Weights of a small GPT-style language model, trained from scratch on English Wikipedia: width 256.
MLP neurons of a small language model. Each row is named by its layer, matrix (gate and up: input weights) and neuron, and shows model dimensions 32-127. Each number is 500 + 40 x the weight over its row's rms, rounded and kept within 0 to 999. Numbers have three digits each. A neuron's up and down rows have the sign that makes its largest values positive.
After each neuron's rows, "fires on" lists the tokens most often at its 100 highest values on Wikipedia text that the model never trained on; "fires in" lists the words (lower case) most often at its 100 highest values on Wikipedia text that the model never trained on. A number after a token or word is its count.

L8.gate328:491504503364503483537494497477485456458529497507451453497550480534589511465455543477485444479563461496416503487473527518530578525535583565490499521483455544506493557526491443489420506540538541485507512538491539445544550486486479475529530576560558502532521463465509462535438482521466445477
L8.up328:468564468489456574477466514524515522524495454475513486513485486427526557485490569478450586466527511543473497515423585536568479462519518473528483522528519535418470508460463528493535480512490483451483509525472504423497487452555498479482448490488457576410498455475533476426468536487583558450
fires on: " was" 47, " is" 22, "20" 11, " became" 4
fires in: "was" 47, "is" 22, "2004" 7, "became" 4

L8.gate534:468537535560436495484492509481533489514488512473502465475532415516499576490535487574498490579503422461589479523471453460489543549512492473485518451481485508482457411541522465572557496450486431478458511485505484414397394555502523509511498557521487500574491494439506567448486489505536461494
L8.up534:488482541571522511459482525558555458468483477478480576455455535492484549441462428478514536566483517560478444461476508401524504474508417494478519540536477488503498492456581426493472439446538417518462480536532556475468467478450486478499455526412458497492500473476566497488516461472487489568
fires on: " April" 17, " September" 12, " February" 12, " June" 11, " August" 10, " March" 8
fires in: "april" 17, "september" 12, "february" 12, "june" 11, "august" 10, "march" 8

L3.gate10:462527546440460502423474538467475447602545614525463521526441531559481466484522476481515583459496510449520498483529494542479475588514480495455533485553550494530527485427486515417538481478543506510558479496526519517488509502504507449487468489515484470554524474470455473482466502503598424564
L3.up10:483508451448517461485489524451518543529524496583513528517497560531466497464565495547506461354492510487500503558539528525457490497458525491466484564529515500517465519566518502521521479469513639540530516452422544443546480414498404529500547533511440505484487437462497554472456536425571480553
fires on: " and" 98
fires in: "and" 98

L3.gate123:463506473509452519501502463504543478618435564485516537449543488535520536491516587532491468529470505533583513591475549531523581435512522516500472484529534482492533529524426530526430515512457552489440533533510536494544518441515552505532435508532433480545446527530444492522503496574561581503
L3.up123:467447479469480537474523459490426523544418457509561459517508507527545459509478481523541523465483546482506447483495480457439499523529469536465528513487509454543498600540495570476462469466546466521522452443503457477415520434581501526524489490538514511530499515512553457527539496467483437536
fires on: " three" 25, " two" 23, " four" 19, " several" 12, " bronze" 5
fires in: "three" 25, "two" 23, "four" 19, "several" 12, "bronze" 5

L10.gate516:521538552461533480547479500531500519566418541485560535554592464489460568590527459528590432558521401554520523524479514512594497459502467468530470519557495525533487521497477505482528464502513421449456456453472533471430509460466435504528487517502455465493539510457486522451527530489464522412
L10.up516:460485420538451485518466440514504506525552478570515552505491530475569424557550462459509461482514526457580551407453446491459539508408466567543509398534546533524507438456467460457504424482518500451528505494507525481525493460520480472482528549468520481380437531453546523485523486476459549478
fires on: "0" 51, "1" 11, "22" 8, "21" 7, "ing" 7
fires in: "0" 51, "1" 11, "22" 8, "21" 7

L8.gate454:373501485558464461482550540512484502478536467463478519471507517561536442502507464511473488478522478507483605450516503482455520431447483451512487482515521509476530444490497478448490475554519535455521484506539530504497418493481488461546473491577480573513453489477576449512515484490469541503
L8.up454:409466467497522435501433544555551486542506423469457483508501463521516533435516489455571569618465529541470517450499524479514524517434497491509499434482513575552558520439538514487487502456517506432499554490474494487526455549524467465458482520539444533540459475555456561552468531465508490508
fires on: " of" 21, " across" 14, " on" 12, " from" 10, " between" 8, " in" 6
fires in: "of" 21, "across" 14, "on" 12, "from" 10, "between" 8, "in" 6

L8.gate579:500537504425579555462462492435478462547464500527486488505518467561511476467501479484526497431616475476483511473504494470477477559619578544508510509518526560561511558465504475498438551455542457589446427506487569467405491502494526518408453571534453512514581529479589551468484489512513539481
L8.up579:555471531495590490515460483526501437517518478569494543492525546609593509536561536432552567512524477560476547483442505464552525516451552513546487440455553443530535502495450586515439554508553496476460507545458568433529557539479480532451499458454503475508496438482548440508552521535521524477
fires on: " was" 23, " is" 16, " also" 15, " later" 6, " then" 5
fires in: "was" 23, "is" 16, "also" 15, "now" 8, "later" 6, "then" 5

L8.gate57:545466498544545531499498542518517537575527543487417534477430491498543514487506538472447473490473510484570433524459587435500557547501508495453565470486513452491531525424504437538477508511491531476479544466477545458568528544524544549449499470553593540510441534485562471491480474532428494485
L8.up57:474498437493445524521547508483539482435413541511517483438540491522514556469457517392518515519468588480443481555456476476476537490499547482538470538489436467545582551444498550529455478525495521475541536544523494470506504438539559464507553468542467462504534496501510530452433481472438527572
fires on: " an" 100
fires in: "an" 79, "animal" 4

L2.gate685:450474503534490464491442507442458501482438479505580504541474528505566567619486485540482570500459526482515567499439539482494514519488490504512516514441507494462479410473635481519496478507571533501469521490476475451485612480539506497485502462433488506523460477498561459541511471515444465456
L2.up685:435435550509498484491525473430504505438461504481614447462476505479553414491431471520417537480478461528445536439487469452498530501546543491497511591499526493449485451501486504519504477536489511501483526505462529509618526475478447523482534493553474457500467457481486459465562535577493515525
fires on: "ions" 40, "0" 37, " in" 15, "ister" 4
fires in: "0" 37, "in" 15, "dimensions" 7, "contributions" 4

L8.gate424:560444458476481376487497454516455446528374511468467515526524441480506433430487520490526597488441487497546466607455477451448519481458482507513533498479547511525527499417504458543447550487497556487500533479488538466480477446424506561494410542521494451541452504478526444527456497554488544421
L8.up424:541499528468475499525535490425501499510477495561501506519465535429508467528543527460478511453453489499480481449453492557595550516485457505522506520528559463497490509479501469458552490510471543543577464452443552547484445510502461529548447433491519467452548528487511461531490466484424540507
fires on: " two" 32, " three" 20, " four" 15, " several" 6, " five" 5
fires in: "two" 36, "three" 23, "four" 16, "several" 6, "five" 5, "seven" 4

L8.gate98:493478494539467478518496496526570534472431487467586521510479423492485570590553463518537465499437532523496571480496497435483492457499450526474510516515550546457538512477544490514516453432461581541513477502442535490565510542402546550471507453444529527603523524552507546469466508473512470482
L8.up98:537475481564506561490458501486535531427448469531414537506482548505487451505484524527501445493534489486523509485543517537430430489497508525467505491518482513489476389476531457404489505459525552508500455507426530479514483537516534570531495440515409484587473533413516464573570458498538487571
fires on: " for" 66, " Hor" 6, " on" 5, " of" 4
fires in: "for" 64, "on" 5, "horizon" 4, "of" 4

L8.gate34:519489519489453531551527443476488543528512539503439433426517472452487465522556455535597458566501453548472506579507487523493481564502514506498524462447445584463555498511520510530458521523457471543527611542499544531432538463405554578439483474505476423581491518472488569521492458431473461562
L8.up34:497510537591520496520483509498429514540550525535468549510476596462498537479584497470584522494496567530523492526441479558503552515453479471533512459413478529479507555501469528528524578565473576508511529486541551459483439473479454527437515485508544538470495461514485454508454533466480521500
fires on: " had" 63, " has" 17, " have" 11
fires in: "had" 63, "has" 17, "have" 11

L3.gate593:445492478485435427475512481508486516510481489487608451517511547500493518466477486515547503562413512461508519445486526571472548591484544516512489493548481555428502507423443583538487486445522510473519479460535398473491511511461477469455543486554456504530500526470491506504498512507450531440
L3.up593:541429497509458552482538444513557564496541433451482434530498467495489419519465548544515498571477463530477509468525507593490549430393496502504529546521474517402586465496454525526491484590453539446477551499486516511559466436524461482522461519535534455541553543524417452513505489470427544448
fires on: " A" 100
fires in: "a" 46, "ahl" 4

L9.gate397:524445476503489541494480560443514552508524497483558509519505480537527544544495600466461500477446455474560528468452502535430446525555579403535512504557475524407457424514486537512540551446484545472473504504460402504533479539479535580457463444517495471557498476496489513518466490531546502547
L9.up397:513543457528501495491484495463492564505437486543516592544494592515500461518482556479481439507512513546571479457456530530431518539448547466441491511557511522435580494501541514496501499468448500466472535543469485515534491455508520546471384482535566496516514513533520434442454529438509539517
fires on: " a" 59, " A" 27, "A" 13
fires in: "a" 78, "aidan" 4

L9.gate20:487512539540506397509488495506493484476482560479473432445456430523592495459524438492523429565506547446442516493495474451452456491469498467481520525503489447463440549502530554518456483493528520511498510528495480555516500472495506464523483441467499558553519554537479466466561503477434529536
L9.up20:454523440489502518440546464456425552479501520494517454476508560571470520456506535450417474510434411482544480491562526511495551499540492537540477465507531542515436426535412498517523496544540541532469453388534462489549482534531438514459463516461487490497494544494480540432565518482483547505
fires on: " of" 37, " from" 37
fires in: "from" 41, "of" 37

L3.gate247:447457506522465550494566546613514479447530538493511514538544560553479494441619523471556550486477568531468476500492507448474471491479509498454464504530465516473528519444589477484561468524503496562533553501502490501506465542507533489476569469480416501590466536520541599549486473490532540511
L3.up247:453479456463471484551503557516472444502441564609565469514442449520448407499479563436521521504501577521541550541480484556447461572469545526532538480529437531550476497511437525416516497499523475517536470444510492422464534541467463548557531529471501460430448521516526556464429485530532502484
fires on: " both" 17, " However" 14, " himself" 12, " already" 8, " again" 6, " latter" 6
fires in: "both" 19, "however" 14, "himself" 12, "already" 8, "again" 6, "latter" 6

L7.gate192:464473488479545535594523536495458488488462516553532451495559570547553450450433535502560445444516496484501489486433474542398485497565549526509509495511442487513503468408460518452504550449494460487546451458543481547525439503488478493515508508550516459485485471486539558405446534535451516544
L7.up192:486506528471433479501475513511476484510477478446556578506448560561474463530487486511556476475474456504565490490522517490488527431536525582478491598572498581490520491480536489473514547460473400449478533517484478523447521533414511467557507547485465481521494523527470531506521472546480479470
fires on: " and" 46, " che" 18, "el" 4, "ro" 4
fires in: "and" 46, "check" 16, "elves" 4

L7.gate329:497519581552484552441594468515619505514540485493473552409459533454506539521459555594499515656475516459522489438553527489511557533556453488500487425537454554540466508546462463551534494488469544475480465468505541399506495451486408487457549538491541514484557530470464445463606485539446530471
L7.up329:550472510513576503452495495527520543449543525508447556436443572504428435409519527472481510565480545567510474502555522502477502589521501475513468512477473492492499369529506544528470583449470504493448463531503480450462444443547499483481506500544436480506466513460452555372531539497475551511
fires on: "1" 44, "0" 26
fires in: "1" 41, "0" 25

L10.gate192:460514560477553520521527548473483546448528468450519492506466482484523522440507524465522433431463508488505520455498534429435538524579506530476536446514587536504465503539424512534508479534494575471459478505493518602442461451518445543487500542507498544556457499541497539428485471498450519402
L10.up192:509508588552473524570544496525541559461459495497488489519454428488453552493541556447458449492466482452464511546518498417455502510524511499475427483483481532476460454528490423470490475530575563497433509589510528563500452483473509510551527455518541550559445468475499463397461463463478478463
fires on: " of" 35, " to" 16
fires in: "of" 35, "to" 16

L8.gate112:529485528542570512483524498491511535454493470502529452507488527510490438517501437483501494517442456424493566496484593470503494448484511489579540534535454551477460528535540489493419563521553506557434506468543440441558568437466524476465537500467471454489482461536501548418518523498537574456
L8.up112:518454532518475487555557491563451487491462502477557544565522468514509479512550577472425466437489410507530454461457533548484436432507535467484492523480504438554521435489523572552482523538483466468474512500517625507530541522474489502430530536529479477571445502442490466533533504468503509496
fires on: " In" 63, "In" 32
fires in: "in" 87

L3.gate578:503487462520489504532561471489555508534460444513473454441481500494436546442453556497526497462489544473474518421509507481558440508524498452534467411473458438493482573536466549495534492478471563444520477483486484472439494491499494514509612490538507547549488533535523579534494475468497512506
L3.up578:502550471460554464503561536443501521489525541467526458522478511512451444512473497493482542483537590503486531442521469493552424502438583500514485510553459439449532534507488473460500509495446531457523440427498518498525531580510491482599629535512465542479511472480535562441503483533458537521
fires on: " in" 63, "ic" 27, "1" 5
fires in: "in" 61, "1" 5, "hispanic" 4

L2.gate5:518496554516537506519516453450534505551503514437455451449512580493482517485451491483497407496509576504496460517492552518484505510480443451518527536574504434529440481482491531567528549479462459503514467482487452564447499506418474466450489478530561512527568522502450515497527524493487488482
L2.up5:494459473485509466516526495541530489491486442467499567528520584426450553463533472526529520439562525508526532484574466436504543520527546456504490373493570526521521544485485545551531486414465542444529479483496488478583446524500425512547504537474534538533478540536552486475468486472499513442
fires on: "1" 38, "30" 26, "4" 21, "5" 8, "12" 7
fires in: "1" 36, "4" 20, "30" 19, "5" 8, "300" 4, "12" 4

L10.gate491:433519461546538485482506537503505496517474494476502527503495470561517521507521510515475497505542439386519558452409551488537522439564506407471434493492489472467506539534432548571460505461477494448450442532503457537474586522501488498470507489491555564521545520481480521521454475501525474501
L10.up491:507416601445566456490521483471448524537501547568566505547474518563527564503439562466474522481595446461522452510507473506517516548524451473543509429584402471449446560502482453494465462465456508521503444514393560513434565513504520463464496512539581522499529538436481492467486468471486544441
fires on: " a" 58, " o" 13, "ri" 4, " A" 4
fires in: "a" 59

L3.gate448:512491451501505465495511497540445506434495435590548493408530445496525487544481505504501496564460475468504457537524579443520514507444424489466447546531509470469430467467461480522498463496482436527524526593442480509452456491545524496515471537517494522441475536555500504489441546474470542538
L3.up448:503485494530545526541485528523567486503508468531482522533475548555492435552529532491441486477525517496542486438483456540455524460496571571552476489491507523498490487456512531482457522468542564497457579490467484465472564598471479482526508534518487511558482522523524485406496476554530558513
fires on: " of" 98
fires in: "of" 98

L2.gate270:552558502615504493469529517408452490527492523467454584473511493470478549464482545493508529545452465474503524494530480511418444491482511441522492526490471482491508544504560482482537557555526550512530531430457498488491474549501542516473597480511470467523555518496476471529561486538380439486
L2.up270:554434488492475420502446493534536484506537533604473634456525413537563474507507562492542499560454525501538517544473460495576560493487469485466492477513501438528447528525447475570423496445481495495520405487470515482520449481484447519486498485510525477525512542525512470541470500522500476492
fires on: " place" 38, " school" 23, "se" 11, " party" 7
fires in: "place" 38, "school" 23, "party" 7

L10.gate386:473471531492557473472440486496532487489477532512455516511452567453504517469498560498455520526420549563480544466478501502496453467512453505504573562490472520444488465511445519524530516505497552491455478484536434504534555455510478597507433466535571489496494543518495489472450420383428541521
L10.up386:560474509529471519580518475444441546461561516518572495463499490532491532475584544500505451470475506530525512557385559518424458510549520553472555539566543566466485449453540495537510515427516497420419494527498463496485497444392540478494532487405501529507501560554530558487463522514507444448
fires on: " an" 41, " Good" 20, " with" 6, " An" 5, " Leg" 4
fires in: "an" 40, "goodyear" 20, "with" 8, "anoual" 4

L9.gate508:469501534583436572593445580549465475545523535568479525526508527464504597554473503486586445544477495439501531470478525497527498523491454508525414547456486534519457469548498462535536481503484484499494497544501519481519465492527530431534517426447507503584425491521551573524520441459540437537
L9.up508:469489495533491530508536488501469409501585450508503497488492563493613474529482484501488427487585418562379467516424526447505533575463454522540463522471490481465516572492430608438512494469485504516554429495517536508573532470533405537560470499515518490466492543484487448535472467494438475492
fires on: " has" 30, " had" 27, " He" 13, " who" 12, " having" 6, " he" 6
fires in: "has" 30, "had" 27, "he" 17, "who" 12, "having" 6

L10.gate109:425456454519463586498441499449493519466434490531574444479586448498540508486519632469453462445443526542498475499458516536514454529513429502522445555497446548503541519485462457531484434528516548540401520521452532432500569471493530549446541459517501547585432555579604514474546496485466484512
L10.up109:533517494553461438565496458489466490515498463545521448524488428484481467466576575498535487448554600517501541510493575443403513545433488512444443546494535451508555446470484492504546490495504422476569527536472487452486617513494490496525517502485535521567563490502454498443480390556441535494
fires on: " an" 79, " An" 11, "An" 4
fires in: "an" 83, "more" 4

L9.gate451:499438472478480515522487468470526534526477566540500533519484560529442463516526484418487517500462499527516485543406525495443534464484482517511568477463496471511526530486485434541419549591503521508512603457546494533479561471517494588533552526551520450500444535529516539449491542460504538496
L9.up451:485526477472467488506449506434403450543558428512533493515519528456541488524494476454442495401485558454482417492506473529573488459491475455460437502451433446556462460520475480472443514445502494500490481488486503535396485504480522533528506514535490453515521490511507598540574475445509536521
fires on: " one" 32, " three" 7, " being" 6, " two" 5, " four" 4
fires in: "one" 32, "three" 7, "being" 6, "two" 5, "four" 4

L3.gate195:439487460476522525515501480473534524476503517446444557575469443441580426474425537533507556476605537474474456522484503527502471458511543497437544567471539468484523521461512517535510491492509504490530488473455477468447436557464441532424501486494414480510559528588444479477467525489491499509
L3.up195:507480519442466469548439465628461494430568458556491560541514583455467490533530515512508540586471565511492475430518515489490472524426516529530437485437554491546494520525489500454515525498460543503524508508517482556559518478517441476531485527511552590464502510456400569490539434486546577470
fires on: "'s" 100
fires in: "s" 100

L8.gate539:455463454528516523513565572414501483439468581462523482430464498557484452436553557501470569493418516493448523469482472455460540472455502524430456463443496571474480511515564512503489486576501608495422481535496541481511465518549494515481494489558504486420452554549522474525453500498489494455
L8.up539:557464446491494483484480550519450495561448433475592536473463477451519490465524484541510466469498507479513557495490525503447506505443466462426508470442480538484534439533497449475496464527554484446566480525507493409452452555478442511444467513560551527570454558512508494501506491490488442565
fires on: " by" 33, " with" 27, " of" 16, "with" 15
fires in: "with" 38, "by" 33, "of" 16

L10.gate282:521425505540513486445516460471502513572475514497391495521495419497483414474550599454490490548494496556537482510462478569429518450477572512482554486509555504547518540514550466500536486503433505474517577518456449449474525446483474526503544540561476518493473551461510489448454405408488568504
L10.up282:559463522558470456576468460463517473447500469549583466446555536482553496488464414462483480576476433507527450474525514501487477501483525475461518474445515499455518427526528547500550493492507539529506548553454427527448483494496499520516484486496508541444562482488437483514485439432498509566
fires on: " a" 88, "A" 5
fires in: "a" 86

L8.gate500:497527575476499573583463624491485453533534487508563501521456518611521480480539459540414414560532458481537526552497557452466528478525523482544564562469521535501470442428514463518511531485457537504423469499516463461555465464504496509519505546568536544496522485484494554537472477524445522486
L8.up500:438519438487501435533460528509501434511425475544521405498492548560539512475474484524461509475440470507435506418492528465577469531544516477526511462453468518491467511468461501466473500470501472570462522519546577553584440458539530483432573477483458502524456459539512525505552420555456487497
fires on: "In" 68, " in" 9, "Personal" 4
fires in: "in" 76, "personal" 4

L2.gate680:536518509488561502509457480510522542483518479516494505509476544544529487540470478506479505463513472485471481531553493447432436492439431530430496472556562461522547522480527489441542542583515495503534491527484517493560455522544491474557526449455390495512523423366504453561459503494431431552
L2.up680:536454549455543464570490529523510556570554532467494429517562443449473558577462610446494503531455498510458532545505524531497563471477449480504476557533488476468505508505500474497495494549503520546530535464508554496477524450472452490533501486499526517545506464517436574566470453438463449575
fires on: " and" 79, "G" 15
fires in: "and" 79

L8.gate639:459483484481456551474467461455494540474476469560558563486506503443516433538535492475541505513488474446510535567485447552543457501493480504543559594485524525435435419422452508502515509497497562418454551453508506518495541506507458469464570466530503488459570510523505486529491547505472424465
L8.up639:468565474480464515462529494467533588463501597500495514513481591491459545553501476461495495520493573438486438479498482515499499523531529520431471522414520495530492477501533476461488497510505533429506518468504499535434522529531432569528455467518462517571551472519464482505458544464496485554
fires on: " by" 21, " artist" 10, " USA" 7, " actress" 6, "ER" 5, " ENG" 5
fires in: "by" 21, "artist" 10, "usa" 7, "actress" 6, "ger" 6, "eng" 5

L7.gate504:521454438533562486483537561476431489507534500490433548537515392475457524595604522526483446523497567538474510501541459509430481470564562486431532512533502499489554487508485509493534516520528528479506481546494473446494549498426488527587549539501485472470581500559482580511475522500455509503
L7.up504:459434484516451544471514509516436508563541496507432494404533519450496506449534554414473488546509541532494472564495462479460530509569505515479499549506469526438479495426497553486511568515486495412521579571519545480466524457515433504575527518425462437497584530526501543517472507476507554486
fires on: "'s" 51, " reported" 6, " has" 4
fires in: "s" 52, "reported" 6, "has" 4

L3.gate427:495488530529505460485570476498488498457506483533418511523476478522509472519513482477471457445499490543490516469456547482459481500502514481501477602506495562587486513515502529482493492430490505492538433513495528473517613532506490428493489460445478524514489510445529505475487477484465499518
L3.up427:378486498507479551499485594413522437519551540516526527493496512508573507490585507515549532442458525555522463510498513475467415536468576457493542436564468513480477559521526438458487582430486507508488496540476488473514492550500470463481543512576529513410463430526598507528503452459484447461
fires on: " with" 65, " but" 9, " as" 5, "ie" 4
fires in: "with" 65, "but" 8, "as" 5

L8.gate645:446533488485488414526443538518600512554527487496513522586483513484447532497518481576588493481474434556456520506389487531479392475484558493495450555548520493543485494489518534481590429526494516516450481541563493440556467432522548547424438494460493570610548541445503509547491517536511439547
L8.up645:424515477551481456483542511504555431501530472483527599528458570511465562395519452539476482571474513478482480516536461554526488547563543516531563498446555468554483547560566485447520464544448468488475518514462528433475508458505478481485506501418521549497535446419426412469520531420485487531
fires on: " March" 17, " April" 13, " November" 8, " September" 7, " each" 4, " On" 4
fires in: "march" 17, "april" 13, "november" 8, "september" 7, "on" 5, "each" 4

L7.gate411:420450528533508433533479515542426514479484491529491444466510581503543512445495521544539478408464549525488509472455468495499482583527422525597500497543488559483477504519527478491460521532547516475499505490437572587526399512468539519567485476517543587517476519512510523440511427594518541452
L7.up411:547528420485469441475514512497458564513509567559424519465478423523597489564497453508548528518469450499503524502556437494420504447487461512504527519409356560508468515523447567512507451520439493513492458474502524448527449547498468495466471534442472545488479463461419428560473543485422552533
fires on: " of" 43, " to" 10, " on" 10, "antic" 5
fires in: "of" 43, "to" 10, "on" 10, "romantic" 4

L8.gate638:539504541415538463453500516484450532449575538439542568522565436531554581457532459487463507553503494465483493539546534489556502440499470538530465470508516430516550487465459481533448520500431461511495509506439526553456529458463492542523524494467460492460549519539492498537501559510480456541
L8.up638:496457501505474547551502580469476487566472431506536531549468482522484537489401488480452452488492530431466568473551457529521546570539509496504477495506448473502454477515500522526450495474572527505449490535503543475439487583486508533492536459479439483454507496545517518510538483498487538522
fires on: " December" 17, " June" 15, " July" 11, " D" 10, " January" 8
fires in: "december" 17, "june" 15, "july" 11, "january" 8, "november" 7

L10.gate122:458483486521526508515524447505511538524489420531570538503479493488465572476515470498563533475448494421590539539500616499511432480440493447513557522572444540526514472442513455463496502435555515481511501475506579483557501490422526475471526465576473539552480528485534503482470511557507527532
L10.up122:473476556487559517448515503425443463537562532378493578482537540438560504489509455484512467507409512500538512516522545558444475502486439483520518465450477530541545514509505489486538504487531523549480445562474459530536524521578539501491469542450548487383563499573522481474500605562511556469
fires on: " to" 37, " of" 14, " and" 12, " or" 11, " the" 8, " for" 4
fires in: "to" 35, "of" 14, "and" 12, "or" 9, "the" 8, "for" 4

L7.gate415:459568508531522470529468433466487525456420525496498570463549465459504478452496441526482500495496521548578516549568554598422470527528468484548486523508480506512525476593499483462494445446453496508556478520540464543483490494488525526505433524489562480593567514514565514471560457495520549467
L7.up415:436520522474510502533535404528498489512468465429495511501514504424528439418554466460459492510465500493527525571512417499413541485445485511528536476485586550480521490556539511479527575543505504526445529565523492503464466467495427513469497554509556537591474565476453470565466493521478439462
fires on: " of" 51, " for" 11, "3" 7
fires in: "of" 51, "for" 11, "3" 7

L2.gate364:458477535495541511479461447556491599478516511476494582523527474538474473347468464503440440497544474546558438499523464516482471506476514458494490538536474550501458423486502468455527497574440495540512502453500498471486563506537486527513562550517439476517531539487465429504534552481513492567
L2.up364:454480459579461456540475521465505481413512487497545520520450464433476507501444459486578523518462517483568489494540496535445506484537508540494556472489497567540468493529560490507465505523609550441508498514501486480498527451524409428557471488486473445519492451485467572546462491466495523483
fires on: " August" 20, " October" 18, " July" 17, " September" 9, " June" 9, " March" 8
fires in: "august" 20, "october" 18, "july" 17, "september" 9, "june" 9, "march" 8

L8.gate191:526477448451466447518456453483411480529434437455504497509560527563498483471476484499460507469527513537521518582458526446532516477520566522553575441509506498543536465544502491462490533539451509546456497506461538562464488502576502459486605526522513553566485502495524490476511498523530535474
L8.up191:501581451441498438523496513520514521535421491459475440468523451535543477507512470482524480445473588478500461507464478477528512460450597513492488529489451538486449432463527513484431491505561538537522515466489475526455497538527466508514463573466492575538501512557481522475496550507482523465
fires on: " South" 35, " in" 11, " North" 10, " West" 8, " north" 5
fires in: "south" 36, "north" 14, "in" 11, "west" 6, "northern" 4, "eastern" 4

L2.gate591:519570519568496538539408516575496485535508472435471518475492493533573488447538520492462480502508509587456573618416481551513462512510462521496462485547510495436493418516487492433508488438501557480483475485505506550480503501505453508511429492536468543478482528467507505542496537492489469523
L2.up591:501434474464543510504594506565510477514513520504535497501490496579542558504598466521480508459569521487537499462437472544517530508515502489578499459514477537528457541512468465500428472580450477512502518500501539499531500555533507477555559483437462504436504472445486527531497526500449552500
fires on: " place" 52, " own" 10, " already" 9, "ld" 8, " probably" 6, "red" 6
fires in: "place" 52, "own" 10, "already" 9, "probably" 6

L3.gate177:492505500450476533533525569462513487527558507483529506462467573466381519559571494448457529454457469479463490511506521522463494528425463490468496589532453435466469483459477483495537506494417439446445494538588565512426524468502531576514476521449501465513410472483545505462468452453442582511
L3.up177:539467444489476547538495502591554471449492557543552443470568501477513451471481462527511523467486444427539513500515521458521482488478529484575433490548478474445466520470471446481487562518515544504474441532538515497491488512449492513518512466460538475513538442530447516522566531467519522511
fires on: "He" 17, "Wh" 17, " being" 16, "Don" 13, " When" 9, " having" 7
fires in: "he" 16, "being" 16, "white" 15, "when" 13, "macdonald" 7, "having" 7

L2.gate456:499500553470474548515504466559440509526526584508472507485480507555503526549503542497514459547498527501577498496476476454478549489553489529496509488535491555489478471551462512541509537527444457503533490541523477549480403559520507459561578465456426459478508433459481531508517479489529556486
L2.up456:483473491544408427475533581545412517511582561533476508504559533478482561537452449517515525469567508570562500538464476385513510466444522544514508496474562503493493489538503467494508469530467531498562445496522503402521587510505499462475514441370522447488523546529585491465446470461472548470
fires on: "0" 76, " There" 18
fires in: "0" 76, "there" 20

L3.gate48:480412465520475502500558533499535488610481523533530545524480537465466490454510517516538457447516493545493467562478507544542507426506534478523581508472414530514475521573497518446463432555476564552440540454484528531477489525498544474505554453597560532484415463518562548504443505507434574533
L3.up48:453476591560457472506532590472489539598547460530425513493471519433500491502532493590520525399471543499424488530452540532477442521476511450478486531540468457552431536517476547472547431529521441547550523569476512514418471421515542542524527516537515538544520542508458457501500539504525501488
fires on: " two" 25, " three" 15, " Two" 11, " No" 8
fires in: "two" 37, "three" 20, "no" 8, "vice" 5, "liga" 4, "several" 4